{"n_kv_head": 2, "positions": "rope", "init_std_o": 0.0401, "optimizer": "muon", "lr_head": 0.00387}
MLP neurons of a small language model. Each row is named by its layer, matrix (up: input weights) and neuron, and shows model dimensions 0-95. Each number is 128 + 32 x the weight over its row's rms, rounded and kept within 0 to 255. Numbers have three digits each.
After each neuron's rows, "fires after" lists the tokens most often just before its 100 highest values on Wikipedia text that the model never trained on. A number after a token or word is its count.

L5.up204:118194070109129079092147105142107153108129114120153095165131103086214157100095097070154161103159106148076145141107141069117125158162117147158114113133184140099131144139139091151134150113110176157127089068133165124171167160120078135086143133168095158158143110133120126099101137114148122161
fires after: " di" 23, " f" 17, " su" 12, " Su" 6, " M" 6, "qua" 4

L4.up622:158217074113141139112119136144128199123134122092190118140105074173172116104118092112081081113175134119114102175121129104129184120156182203117106133155145130153091151126137148141161089148166136168104171131091071153078133122143131119071119121145140120145221105145125083120082064098122122128
fires after: " S" 17, "c" 14, "ic" 13, " C" 11, "s" 10, " an" 9

L6.up626:142148207162139140132159155156097146083143146093116092106084132111166199078137145108149099148086057123146142124132169109126136118112101130127156125117128141094081087122130133153135123084129097129150128175070120116091179138113112128147094058131201106113161141119111120136128108104110167091
fires after: "s" 35, " S" 11, "." 10, "ri" 8

L4.up986:155103063115115138168097152108143098133119068098093105166112142125213149064096179115103116132091088138103137089136132118085099163169159065130174137151068171149156142158145147127137113230109126152123110082117174156103193138172075136123053061128095105089133116114163094111136151096191091149
fires after: " D" 12, " F" 11, " Da" 9, " Be" 9, " f" 7, " G" 6

L6.up429:105142140106151108063143118104053157092107128157142108121136114148209145110149090147111109153100068131140156088165107088114116133121144161131166105161129149088094112146112142139161165100087130099087145164153130149101073136123133112127168170113095130140120129145143172088099131089161035153
fires after: "it" 16, "c" 14, " re" 14, "di" 4, "ce" 4

L7.up264:128105137146178088144092132209159135085158152109138108099162191095072142098084088161078044118137126077175171123117114171152197133144115100158113105177136118114110114119132147092155158071151168083144075218155162089102139109138102135121130103099073118112151077112118179131142127160088131106
fires after: "et" 19, "al" 13, "f" 13, "t" 11, "," 8, "up" 5

L5.up850:109133087172066152161145062098115159118110132130139150218129077154139094131110160134109151179169097172190114068072142114134095154120168127105180166118140086068111106124109141126119115094145136115088111171136116101166125111091094125126191096053105128067131127149096149156112149099120093083
fires after: "ri" 28, "vi" 9, "M" 8, "ur" 8, "v" 6

L5.up900:151093110070107149135156136140104123117191099147091129120113149138140110155162147187095129161105143134107108095148121131118170122130123097140164117140111112117106074179153094066168089139121150157128143132117194130098179160206116068148165163111165161102137144143145126198120097094064209065
fires after: "al" 20, "t" 11, " |" 11, " ma" 7, " La" 6, " E" 6

L6.up771:153113195179091107105176088108154186101173119110163140159079153161138106075159126097087051102139089160112131144114090174084088150144123186176110120138136101140134134150117097134158117117128179148067138150150132165105188156144137087107179098113082065124107134137113183187164139146124136118
fires after: "\n" 99

L7.up684:162152163153120153126108138123119145168104171091157163188116090118093148179129148151175196164186113120095153145195079110081146150084118126151127148184150099128076117119137166108138124159143059119115078098092134096120091114137080164113114111151160077115142110158111182081107128099099089104
fires after: " United" 27, "e" 9, "ze" 6, "s" 6, " Al" 5, " Le" 4

L6.up411:122132129133082147132181086110167114131119048118108195164080173155147167109123122078171084197119138097111121134110125148115083136154156150174122072166111083137137107132105121164123126109108128116188146129128105151150138190159132060126215104127142100105055131100113120120125135168121164164
fires after: "\n" 98

L5.up814:120124180128200142125152159087110126122214135131096145161126062194127142127180088100175108096173139177110154127103088153135139167152164107120167083080177116119162126110084144177130120180048139145080096122121150156174136059155119110141135087153168131131098089124131171098128185129144158113
fires after: "," 41, " O" 10, "C" 7

L7.up476:125079075138120112149183129152075106111172102060160058116114107142170132138120121184183122111094162128134145179122204107117073102110111075113113132140128183123133123156111080097144109110096198144081101098100142135165135147051147114183164124148124111058141081134132082134119122189141146093
fires after: " " 38, " 19" 16, "s" 5, "," 5, "us" 4

L4.up320:212175105126140076105119145177118124103150122086133161150084150077132120121091099115164109138102119139119129107165067128139117126176177025137116210089144124147102125131107147078146211144140113099128142125148093148133197124091108128164153132115128147136128081142136061123102132147131149064
fires after: " " 47, "n" 17, "B" 9, "er" 5, "." 5

L4.up961:075139137097111113153130092112112124147138111154094109133122132117158162118099136146155123065147120157106176163133200148193136130117178169162122148109112111074090123113136061159164093132176127141090124140068170157140108126132119129137127135142136134121101114105128105188170129146156091163
fires after: "t" 16, " pro" 15, " Pro" 6, " U" 6, "ot" 5, " ex" 5

L7.up64:140156159121133161141111117142096175120176117119054081108156144154130120145163160118133144123090109121117148141117149190079111126161122117139147106199109133132105093142127218112105130169149168150143073134101169081194094107145139124115133117182094177107108134124096165102134118212090136136
fires after: " the" 19, "–" 15, "-" 8, "C" 7, "ign" 5

L4.up172:043161126143122121098127165107145154083069102172126174169162117088145100065164102130151138082057167096122149149123097111137094151076146179070203152087116137092099134066163166069107139089101138125097178133110110151126128102112188139067110110139117216132120155176169116103137176115113115169
fires after: " co" 24, "p" 10, "ri" 8, " ca" 7, " Ca" 5

L7.up366:146185120145101058116106100187079111089157124127130129113180161102093172098091112132109058139126111102148108111157166136167143109131134154103097145104110124083118147213099114062210100159166101076103144190178088103170150111108149117138113150175177141114155148169145116162095119171127108098
fires after: " " 28, "p" 7, " f" 6, "t" 5, "et" 4, "at" 4

L4.up930:193120114144133106153095113121143126157095116033120128180077087138157156127148167093094168162125088126108041142141104132081163201149159173112079152197099094059166162145146096107222144135117141125144134119164184105171099170110119114124197123138134123168119164131126117171076127114127127135
fires after: " " 47, " U" 27, " E" 6, " T" 6, " ex" 4

L4.up1055:099165126170030137148096125119159133125166153089153150137109103124096119127087105147152078178143157123108075131135174103155144081075126156130133102173138105150164125105075157111178113100180102116115133188135133127113141119132169111140141140173199121083117193155149102185127170154135093126
fires after: " " 35, " (" 14, "s" 12, "at" 9, " re" 4

L6.up1054:099132075167041110097063078147132132150122108184138142134080148163127088155113118157129105132105146102099156104168166113097121098128158213116209156130147192141112088108137144139188137175106095090129158137130156124150112153130094087159115084141140185165099077117170131120152136148126111136
fires after: " " 14, " a" 13, " re" 13, " un" 12, " A" 6, " life" 6

L5.up1065:141131093100090091123161076075131135157131133158171197093087129114113121136178101154101144134081134182077143161088197131127190130110111092179103044151141125104086068116185127190153117165130142154140086169106118162110113178142141145110108148113111140156083088153107152169111130146101083170
fires after: " p" 23, "b" 16, " of" 8, "s" 8, " B" 5

L4.up811:141131154091136129120131078135174059151106093178113184099150132139095134092136088133163179194175125146135125153146073144150178126167040144128095147129174106146179145146068160148135152164056145115110156126094148156116142118113167121092149128131146114193092118176164147109123156193067092168
fires after: " part" 20, " " 18, "d" 12, "-" 10, " Ch" 5, "and" 4

L7.up1049:093168170160163069142119096185105179088144139101133140132134112164112137099154099094117140071098210086118067066098143138117137180148159140151121071101135150146133150153131091150177110073106157090117140065111127107190116175174113113082100089149154211092097128091064125145149164143141142144
fires after: " |" 32, ":" 17, "-" 12, " on" 6, "mp" 4, "On" 4

L6.up657:177168079112150109106145096125157086091142160193136111140116069165135114127189106087101142143131094124165115139131098191132178032134081157145109106147141172166077178191068144119118112201124149116075114086127153136058129156124119131123189118150086123207148144109160113144120137152076156190
fires after: " M" 28, " " 12, " m" 10, " L" 8, "o" 8

L4.up80:161169150156117167165136104091122138109099107079141147169141164117111112157109164126163088133071139085109170171102174106111133147164102136162158164112143118065097147146152124093075080119096127122100224170149151077138084076163090137116179127134144196154144144123127104161119107123137111103
fires after: "r" 30, "ri" 13, "s" 10, "if" 8, "ir" 5, "b" 5

L5.up1189:145161110170111089135147112089123118141122176130130170182074105138107108153145152058113143122135074105129117100173094154113131134100146144103082128150099126068134127148158086092199135149126086083136151184181146152114152124119132154152129154097102145088119160150122149134036183149120143092
fires after: " " 38, " Ch" 9, " I" 8, "th" 5, " ch" 4

L4.up743:210122168168158112151113085089106185117083156129117110121101087127128162109134130198154074095146086137145120100114148121112122155096135131105110118176114103109091144122098128107117153136167142119132137166082130129145132098117054129159147132142121111157121157090144131113099108124144113027
fires after: "s" 21, " Vi" 17, " J" 11, "ist" 10, " S" 9, "cc" 7

L7.up1227:137148133177183127177142106141156068149187086095117079125125119156175168125143164142173103124170093045115109159188141139082088108114151120072146079129153205138135137117120125127179168113153144135116157131079102106159119141076078094091099165175159074085159082121145117148100105157121109120
fires after: "s" 23, "ke" 14, " Ke" 8, "," 6, "ing" 5

L7.up132:052093113100144088135122106090118135083162139038140113125078198117115144107123201076124143110118077101166101142141099138107172119136089084128113158142151171212093086093103130100121138169063096155167209074134123144114103112144093138108087127115137088109143158128142136122159151072091200127
fires after: " " 46, "gu" 15, "la" 6, "-" 5

L4.up1146:120195180176102152093130187123134092152111091122116115076103119075153109164157131109143148163104074181114124120126135182065147115094117178096148163129118064128135124173141064177147129157132173114105183146123105108146150076117149141134144145146120122133111089133129159154139129122155132177
fires after: "ur" 15, " program" 13, "78" 7, "m" 6, " author" 6, " comp" 5

L4.up1100:097161116157105187112155187080132117109157097125084062159180129097159070097155086103108147125153127207117110090121137181089088104164131020117178127136102107130096135078073169137103092155130159103086106112142129133114165117091125077129177164103119105108167168155108123140153111086103144151
fires after: "li" 22, "d" 10, "hi" 8, " I" 7, "°" 6

L4.up1171:165146139078137095147093189084136091121148036112143150105119151138163120157164178153077135156136093121181106067141198109082095121135093111098165144130146144159102113077128098135140156159165110028157101156106115157046175145124133081077090101087113189128160146106118088094096117126140138130
fires after: " f" 25, " F" 10, "if" 10, "ca" 6, " fa" 6, "un" 5

L4.up641:080140091179114139141111082112086125136129135101103184143114176124119201135108114208129146150098081100119117127099127138125085140123122160161099055133108135117148088117107124167133133107153134115189143109161094164153167125200186105090091192150098125115023112120148131140165115150090109153
fires after: "\n" 45, "." 6, " (" 6, " \"" 5, "-" 4

L5.up715:150179142151114111125156097143114096134098087111084139151127102122124156142125141134135157133136150137144136149147100067199126097083087103196118098141129090100105111081112172078050165120135147148113135122069124081140139148107138141139115182176105111107180104074131143110156212165126137168
fires after: " P" 23, " U" 15, ")" 10, " (" 8, " R" 6, " pro" 6

L5.up354:115193143144117097093089143173126146128126185124088177143127155113096129082146034161134120096097172084152141148151141169131124149081129159109135080113131142086172152170121104136156124138133109147092101144121124174117140148094141087121114112106130127134147196153090135119097138111116097046
fires after: " " 39, " re" 7, "t" 7

L5.up819:127132100152098102104069114121111110051143104083131107127088135174153103132149132109137127129187122135113032121168194151106173132112159183129136183131140119139097106089113169146121041153150118093181193095144124100136105169133204123094138161155120141170079129123116129120151144067101121151
fires after: " sp" 24, " bo" 11, " f" 6, " m" 6, " sub" 4, " S" 4

L5.up580:112107148106151124142134195128132138124116112111155167140140155089129111089124172108055120137126119152143171127087149116121134132203120155168103136133085110119145120069123195062168155144074110085113142139092139173104112148094096108113178146101133161154137169122122099166104131122075131141
fires after: "ci" 11, " F" 9, "un" 9, "f" 9, "F" 8, "ut" 8

L6.up605:108098139145121168112133052165098140079144163099119101095067120099133164130095142108175117070143175108133139110074115127131162146166121130127148116112157094111116072131116108150118195136109136123149104178092035126090145147069166176113122109077104131122103182162148168110089163146129172169
fires after: "\n" 100

L4.up925:128111036170107092129080140118126124124109074118119121128093157116064141141122085195145122186168092090117140127141109173118099102111151128113130083108144168131193134126099137107131138172170173100113125126105170112141076087144157127080104063108149164134112199109139130107121153114231081089
fires after: " Lo" 22, " co" 17, " Co" 15, " re" 6, " He" 6, " mo" 5

L4.up911:125074086092138106181136161110126109086191127058107152159098104110100104142103146131063157151079121138155105126162161169103133098181101108141143113131164161141083108100131141098121133126106148141113137108150122118176133119126177107081114113116174123065152163140187137110166116133112102143
fires after: " " 57, "gu" 17, "ju" 8, "ent" 6

L5.up1208:146148157224083111169119084141125078093173089127156127090091094174088111172135136133124133102133096152083142154086164105105144110119141072074115116096119118132063145173105136133096112159151110089153160179133137151135137214140107178148126158102151118145142191122117082158063135091055094139
fires after: "ar" 20, "r" 15, "or" 11, "ri" 10, "par" 8, "al" 7

L6.up257:165118174144078088122207118148151113128120083093100138195107125125114149100108172125100124201155099090134100140060116118077108188200109117159133143092084110156107106126145074056143091167093169057128065177130131145095173162122116169126205122140102129113159112119139127146174079126121073105
fires after: "\n" 85, "a" 4

L4.up575:145103132146119156119175046112124115154183086159143100134149156134134132148153015119192154168092118097153175076128111102128125089139115090156114112105167132067131125152114152054123144162117121113135164164136169121094128137097164163117140132123120120119123092071101127149132106161085110032
fires after: "qui" 15, "or" 13, "ot" 9, "t" 8, "b" 7

L9.up213:091119144159119115129199172159128161072135113079053131131136070155144144171102114160087122059124124153129169096148086145143079111087133132129120110100164112142151137090174123165125050118134135105149167154098170158116116154089120142192072138103114122133128092102094148131136113141099155174
fires after: " |" 63, " one" 6, " some" 4

L7.up96:135115111147154090103163177104137134080091116083126148149142152187132123186107087124163098144142108182110136108148125163137149140161157125129159111079105089113095102154126091118132137111152116160133136175155166152123083080123082123157153114121117114050174059113084154058130140093140140036
fires after: " O" 18, "it" 13, "ad" 11, "ra" 10, " to" 8, "," 4

L4.up96:114131090143096118075161178109143125128099087117122073095140158180130141135148125133117159105139113122132167179148108083119174126057158169112108124171110080062175157123151107144146062147084124128123122184140105184068156110156142201063144156145078134115186134110159136151089146086118139122
fires after: "la" 24, "ic" 9, "c" 7, "tic" 7, "li" 6, "ri" 5

L6.up186:154123138158091153118104060128117089080135111083133126192067126132151169150125159147146107183128078158094130153106135126119127127179105120190112099064074099148109127095113089117168121117035179153097133131128117186104147186073106093109190146122133068096092087144109137114114087140105137171
fires after: "\n" 100

L7.up564:152186091126133135142121129174088149144131114085129084124142181117123113121133092105090116138083104162167138151145138150155115108127071098167092119101151100091126119128029074103093167145096113097111105084119117203081145129155111109079162118142135112155137138159123118125199107217099133166
fires after: "or" 35, " " 10, "er" 6, " pro" 6, " (" 4, "li" 4

L6.up1132:158122141147132140179134089105168122094131082176179143097104181193115072133193092114140094147118105137125203106086093118141145146143116151153137099162095155161110114137110114105106147158111148094068133133096124180155115150097102125079120097180097130128074163185126134129149124129101119144
fires after: "\n" 29, "ur" 11, "vel" 9, "al" 6, "ca" 5

L5.up993:119097096142109181145169093162114125120131099156086096168121100140111102101079181157147073137110100171115207117118163148143136195208127088172105139163155117107104081096093168087147123134098121100116121151127122110118121078098047138124147166154079170119126169139068112127057158083123123142
fires after: "ri" 31, "li" 22, "vi" 11, "per" 11

L4.up530:135159048182129094141142093152154120112105109124109149171122073149162119123102170083185071101134145115115147158153149123109145136055136104055084115172139113104131148102143152154086097114147117109071092090134187169143152144179117150159187119123146119150165140134191076101137111067128088116
fires after: " Li" 17, " " 16, " R" 14, "L" 8, " Re" 6, "va" 5

L5.up312:105147093156148113129191087121142111157117140093124112095139119086114116150120130166112080080116151124148112123074063137141116079139099161172166140130150083136161104184105157082175174128155125153128134150099183148122093091086135189090117169100128078076113191120171126106150138040103149153
fires after: "\n" 90, "ate" 5

L4.up182:166161082156084134099114127133182147141142165081123106103131128161115107093128114120082124095142092111116121121068104142159127117074133118147143121111158127114068161150120109173071101118125117078102127138113119091102099066111166132136124165131112188104123057187104109137098178191134139121
fires after: " re" 25, "b" 11, "hy" 9, "ch" 7, "c" 6

L6.up1265:198125064104113120154106141157132166116069085139110148119143120103118141137077146109143143122111165178128118142145153147160158098120099119174150144113105153153068127053183155130063088156165116104087115114179159060112156135026128180112131106194117130090084142175107141137200119186114116124
fires after: " re" 23, " U" 16, " Re" 12, " No" 7, "ne" 5, "s" 5

L5.up246:133111149190150116172122090168108120123143167101186080169099118073158207120081143065136163151133088145157123112140159160134145205112068130153113139166100073167107140135106167101164153157097118175149109121175138122084157164169126134124130137121183199150134141139157185139108139128201136139
fires after: " " 28, " E" 20, "–20" 8, " we" 6, "E" 5, "al" 4

L5.up1230:098165128150076132115133153150174109134160123116138094137141125111209114156116150122106098150085103149146149123146142062090101098045094122106135095114113147073100152196128141129101083119071142083140131201158127090100115150151129158125109182097146155169122130154157134089173115084103112141
fires after: " " 27, "c" 23, "re" 9, "-" 7, "y" 6, "ce" 4

L8.up1187:123136117117096161136158152111124105156128175146177143193148122140153163175114131130172132106195073154138117112172141102132097127154074119122124142107127176106083149130154070111132145180146119127085058066152067115088076151112088087212110123071139114175128193187090150118141097161185118147
fires after: "o" 19, " we" 12, " We" 10, "e" 9, " Le" 9, " Ca" 4

L5.up582:134114117123123051124183150095107196135153106164144157139212088069120171109120111077115181111078140110193100132080076117145153164126102126119176141139131229155164174088180138167114127147136113149117120132135150090125114129123155138090108089130057139082139146125120099115107159089133168134
fires after: " C" 16, "ri" 14, " Ju" 7, " ca" 7, "ur" 6, " Ru" 6

L4.up872:133062151147156132101150159074162120122141145086116154076101094173113163176138080069096130157064150170154109159089140137144125139152140077134226113145121147156141173143109161127161147107107104173051148166150079119140149154124152118134180126144110173106106138133123133090154170151134182107
fires after: " " 29, " b" 13, "B" 12, " Ba" 6, "M" 5, " Be" 5

L4.up479:141158169137131168122128125123145111162197142095109123067086148111114143197100137143123144159146150111100110145026171123121105130124160115163151136186130111115138095197143157124126114148098109115160171132146146128149208223138137182162096078113110151169165147157139154150152155132135164144
fires after: "s" 34, "f" 6, "es" 5, "us" 5, "S" 5

L6.up551:163144120168179101083131156162124170175099122128107152169122085089076166045122171164161148122163108161134118105099114099074111102108122179117160177145119106126141152120157123162106182111150119139144134092145097159084146199152162114147097121109089105154144112150140152118151192117143140121
fires after: " Ch" 15, "li" 10, "old" 7, "un" 7, "ed" 7, " Se" 4

L7.up41:157169146163158116107152185223161170099082120092124119108093085133129104151094138094109154087124133157132086063130145133116169151165127082179086117104114143151095182124191139123139135121103127102083103167135146119158112158139125150182092109137117123140170110144170113157138149168137110206
fires after: " |" 52, ";" 8, " 1" 6

L8.up585:167112118132113082154141126135128089145139161119100139109150153154159176178182120101123159098147101100059122109091100099176090120184119153101161192083131158128115152078173180162197122119060155085157130130130151129193136061133115091081155159062136122151123159146106135147146131049172098125
fires after: " " 19, "o" 16, " b" 10, "c" 6, "fe" 5

L5.up823:130025184148086132130161140185077158112170152101129127119163137097144132061152141081098141113055168180169147094132079124097103133167167137087147139111123134116115106113221181083111089154125153128134068157051125145115084113125106158178098141103140098190189115174127100150119137091116139122
fires after: " F" 20, " f" 15, "en" 11, "F" 7, " I" 7

L5.up203:108100146174131168144176147153109084096077135139117108073125117160135120107105144134147089091114179096043152086095144151118169167123134113075128206193128168109124112139123091108147088136124093119096177118174083115119145134058143028099132126124171131094158085150127146148124104135061178140
fires after: "s" 22, "er" 9, "co" 9, "ho" 7, "d" 5

L5.up152:133118122195102151150157146082118080099182051113129095218121124143125177137100156171135124093139128095082122138076089091102112115121095142142071132119113125171090156150113094101150183138135150164084150142128112170135135184088145134093186155113140057124110178175131115165146178098150133149
fires after: "\n" 69, " P" 7

L4.up1125:141172049143151106167083176126128196094160077152129096166167174103181115073163167074156132125134078089113122153142131083157145094143142126150151126111153156168146156125114178118083108148116147119093133083102137122065132115094102123078109107120138090110064131127139144137180121115098087141
fires after: " re" 19, " C" 17, "C" 11, " Re" 11, " F" 7, " c" 4

L8.up750:123134107152105158160158125122099202101143110086148105133145160115167157122060098134186143136155077171108144150137174169119129130142110167104114099122162077125153107065149135110136137157134138087128176112105146092086151147157115137111138154114151031093093176089143098125082141096188151175
fires after: "ar" 13, "y" 10, "li" 8, " we" 8, " Le" 7, " We" 6

L6.up476:059161114205186219162185121140092150142095100190099060110086149105045123164119145125098118190091171077040181135125130106127134125122124143170130122185109100082107139130135159124108132175108108097094119162148130138140134074179154226138140142121134156106151155143121111090131170108085137139
fires after: "ri" 23, "-" 21, "oc" 8, "ar" 7, "li" 6

L4.up727:128125032137078102154126072144191097111090130127072167105075178152128097128122145146092119129167093078112172160074105121152156122175199118159166119132159158112130109126167123158122150133081215123134146111130144201146081130130130193099178117132084109107091189137192103111125061098123112141
fires after: "\n" 59, ")" 8, " Ka" 5

L4.up1232:158184128161075176165154116056107134134085121160184136161109081159128144140100110131133076091122194126079118121084136110145104149105154173202087195165149075094111107117052146150113143056132095119106162141126147105187154120134083187155121124160144144064124168071143085123134157156067095097
fires after: "r" 44, "ri" 16, "c" 15, " R" 6

L5.up359:135145141163130125119060095108153132134101132156102134155090091133220161115173093178072133147098102160116083150173115132110201127160088131102160142087148182116143143097136115124134081165156082130093029093123122144110133159071086107119167144076073174108111106140128130091153076116122093111
fires after: " " 28, "-" 21, "en" 8, "." 6, " \"" 6, "\n" 5

L5.up1099:093150137076060156102140143103117210086148116125149167163105112136131104128057163156129146178151104113159115122133168121110119158075150140163128191100132135117054104091105125141120144122135126182168130087130134161176086130134137137178155158148147145143090101143132121133187117102149068179
fires after: " f" 30, " F" 19, " C" 11, "est" 7, " c" 6, " S" 6

L4.up874:120164179163098118163114121096142126130145105161140097133092121175134141106139099121148107108161147072135081109145180162057127138116113146082105118121200148117085060112156122119077080073114160120166133113139138142111145086188120128076192169092197110164149160117163159134077124129101167136
fires after: "gh" 13, "el" 12, "hi" 10, "s" 9, "at" 8, "et" 8

L4.up583:145116105139190119180156066143139097140113173141146097168170120122143101071105105120091133094116144107122070080124123091151159130079205144165170126157116124144117165121097145181122096162139175140136104088150116091138064111096161086091072117162127139115112105152127103103125145145036089123
fires after: "–" 15, " re" 12, "un" 11, "c" 8, " co" 6, " |" 6

L4.up920:190123138125135137161096129149146084168142069147122155126153145097118050136090106140085060114147101122160080144100125131139199078134130043085151136049162160111090137123134140111184116225165118083168137135122185153138135097138083125118122134146168157068125115160094076121093140123108114119
fires after: " App" 16, " he" 15, "g" 10, "ar" 9, "l" 8, "r" 6

L5.up1119:230128088137122094091096118167123183131144145108142177088141138136140105122122144105186142199042095120164127148146126095141123124096166108174129148120154187134112113104133147078112120167075111103146112083133041094127122128148111077113098204125167124160152133127109111137142143131103162105
fires after: " " 38, " an" 14, "n" 12, "app" 11, "ar" 7, " b" 4

L7.up1141:133188180144115072117161128109124154126192184116177103129112089072124133140134176113141128127143117133148088153091122106132144163164201109123136097175127111136097162100092142139092116126109104133135158157145150141051180144072119194120083147071135154191133045103141130157105153180157060125
fires after: "s" 32, "al" 8, " Na" 6, " Mi" 4, "y" 4, "S" 4

L5.up75:155143145118114101097179071112173043202160076091120124072121114174118110085103151103197152127163162144126101156160119067139130126178125123088085115128123119146141126160077155095176122109131185091137148143135141146149110120149147122155105127113152117064092101132030086126104161102125094164
fires after: " part" 19, "d" 11, "iv" 7, " ex" 7, "ff" 5, "x" 5

L4.up262:118094112092112125150092140102140133131142137054125171035130102120169128130126122141123124139089164090174136141064133105172146142157080102087153089176117138143160105137120116158174172073118133074167101125105121100104162068158126170090122070186110139093120158167102112089117180146173118192
fires after: "B" 14, " part" 14, " U" 12, " " 8, "u" 5, " T" 5

L4.up47:106176110150136108104177172104090112172109076108127181163140110116083116097137134081171100124180137145139166103141115108095084105116136124121183129183121144092198133105115116128179142138110135118144093137095149074128170106128120105185108112166130042162124112126125105174132135139087089147
fires after: " C" 14, "le" 11, " Ch" 10, "li" 9, "ru" 9, "ron" 6

L4.up294:117128175128143131122124077138136114143092120167129118133107171135147198123154145156148184142061136171145102202146072135082175153181071131137150100101116171075093122147144178148171140078128106124103123084091082150149155122118152120127092193115108123117071222132073148187136122100142107164
fires after: " " 56, " \"" 14, "fe" 6, "/" 4, " (" 4

L4.up22:173194156214155099148111174164104102071140124128164137156099117152171127190105094162084097101137136085151112166129112116089135113147100083119056113139118119051085179095097119199067146140143107077106125102072151181190136161173111100110082110187138106154133069113118106156106129126053090166
fires after: "et" 21, "t" 13, "at" 9, "ut" 6, "u" 6, "it" 5

L6.up954:122226070153102140107155116192097119143150088114126034101098168134134164122133105142134127127103113093121095120111121133148099113138126099099133128159127113122112119112068131105104108102144168129156142150148110137164057136126168158055125045113128104095119131089140132081153134143143154145
fires after: " Ho" 20, "o" 15, "ho" 11, " Co" 8, " co" 8, "al" 6

L6.up747:109135082111137105176165095116193121127127144190135162175116139062133115102122170170064154157118133169175113140068153137079156150163131144133081134073143155131115146117170158108148149151134157137113186117125158170133099195139128170110145091098073143087166069143064143188026085118084073103
fires after: " B" 33, "b" 11, "s" 11, "st" 8, " b" 6

L8.up275:079132106204170145054113155153180145172131086179136185090127149137133064150130168126138075127139156159120163096088121116072161128118113134127164161169106169150151081102136108126155119127100108183099124098096143133105112146149096069033117083141173108166121102164153131093146125089111180152
fires after: "." 36, " " 23, "ho" 11

L6.up272:120125154194084144103132124126117114116103115083090130145115122144119118058123175120115123151136119109092147134115150138113127132126086056065173117113123138134156155156073119090116053150088106116117110151142118047116123123151137150155085121128112058140072098151119114115166119123185175163
fires after: "le" 28, " Go" 16, "lo" 5, "la" 5, " Gra" 4

L5.up956:085128121198110222107153175161151092124102112060123124090145092128112174090088159124087111151118138120112128137090084164183095163098084110173135103155127061066137156124071091094068164123164118173174118106154163154165171123118119085149131078138144118181148112184138131068134145115124099197
fires after: "er" 35, "j" 7, " St" 7, "°" 6, " Man" 5, "ie" 5

L4.up24:134156102138118138077082173133096188185141157102081153124072158181122178105101126113183110105151107139160084176125110064151123160076139111119106075106077150081094114111123128123111106072102054086118166039130154153129116093136097120118089185135184141113178144136131171146152154105109141134
fires after: " " 46, " F" 12, " con" 8, " Mar" 7, "ar" 6, " Con" 5

L5.up929:200134145074134081054111164129083133141136165039163098159137123138153093143102126157133069143124140140139129143118135134097138117099102154184109110090063116113157175136166146119135099139044136102124097150158152047109129146113154154148167158137123165079134191136123129067148096145113141117
fires after: " " 32, "b" 10, "ce" 8, "ha" 8

L4.up515:145106117129160147121071093059135058124133142153119127115096073122099142095175118140100182116118144135133122137108117123104095072088141128113178177109127081128129168105075170077095160127112109144100068156125125106180130123073118139107166094145212115106153142152171153106174127104121174142
fires after: "B" 20, " b" 17, " B" 15, " " 11, " T" 5, "ze" 4

L6.up862:143075134161128084141089105149145103095143059112121151132115132121106131152176122140148167119132113153066159110095103134149101182152147130140109084163091125103128121117140112107134143137109140144107087101112160185118120134065127100147204116138144123141098097106116111164101187197073080132
fires after: "\n" 24, " under" 19, "ur" 11, "y" 5, " qu" 4, "ir" 4

L4.up1064:130137095174044138161203145114167129087192187130128150126134123090236126099147070160059109134121121139167143113129132130154121118114145122094139155142126119111130142142054108149130101150131163104070155119114168177073137138199126122078153123087156141168154152189086106123132103151113166077
fires after: " F" 17, " P" 13, "or" 9, "F" 8, " " 6, "ur" 6

L7.up1148:084117136102163178110158091155063146121155158165116106169130121141144133112138128141158158119173111088152138140046086063149111122135131116143150101179092132107143100122137066068153090104081100086164085079093156118051119111135137126118145066095113103165055132138158147110147156172116141139
fires after: " su" 15, " de" 13, " Ra" 13, "ra" 11, "ar" 6, " Nor" 4

L9.up1130:125128095181123059134141132134128130100145081093081090134182164124175146119072129104118108126190091122143145075105130096100089156198141168109155177133134124124135159144134144103112077139153087117147164156140148121146093093155093099154083166072142097161087124116083092128106097127096109162
fires after: " on" 21, "On" 11, "ed" 11, "d" 7, " On" 6, " " 6

L4.up475:131094168151139135151165178134127099143125061119137156136158086093081090104113119178136088137156060107088219137086148123172094129173084113119098106175060126085118098115121122130151118101093152098141132140071121184183209095108192148081087097138111090115107196134119117190153115133167127129
fires after: "li" 32, "ru" 11, "n" 7, "le" 6, "ri" 5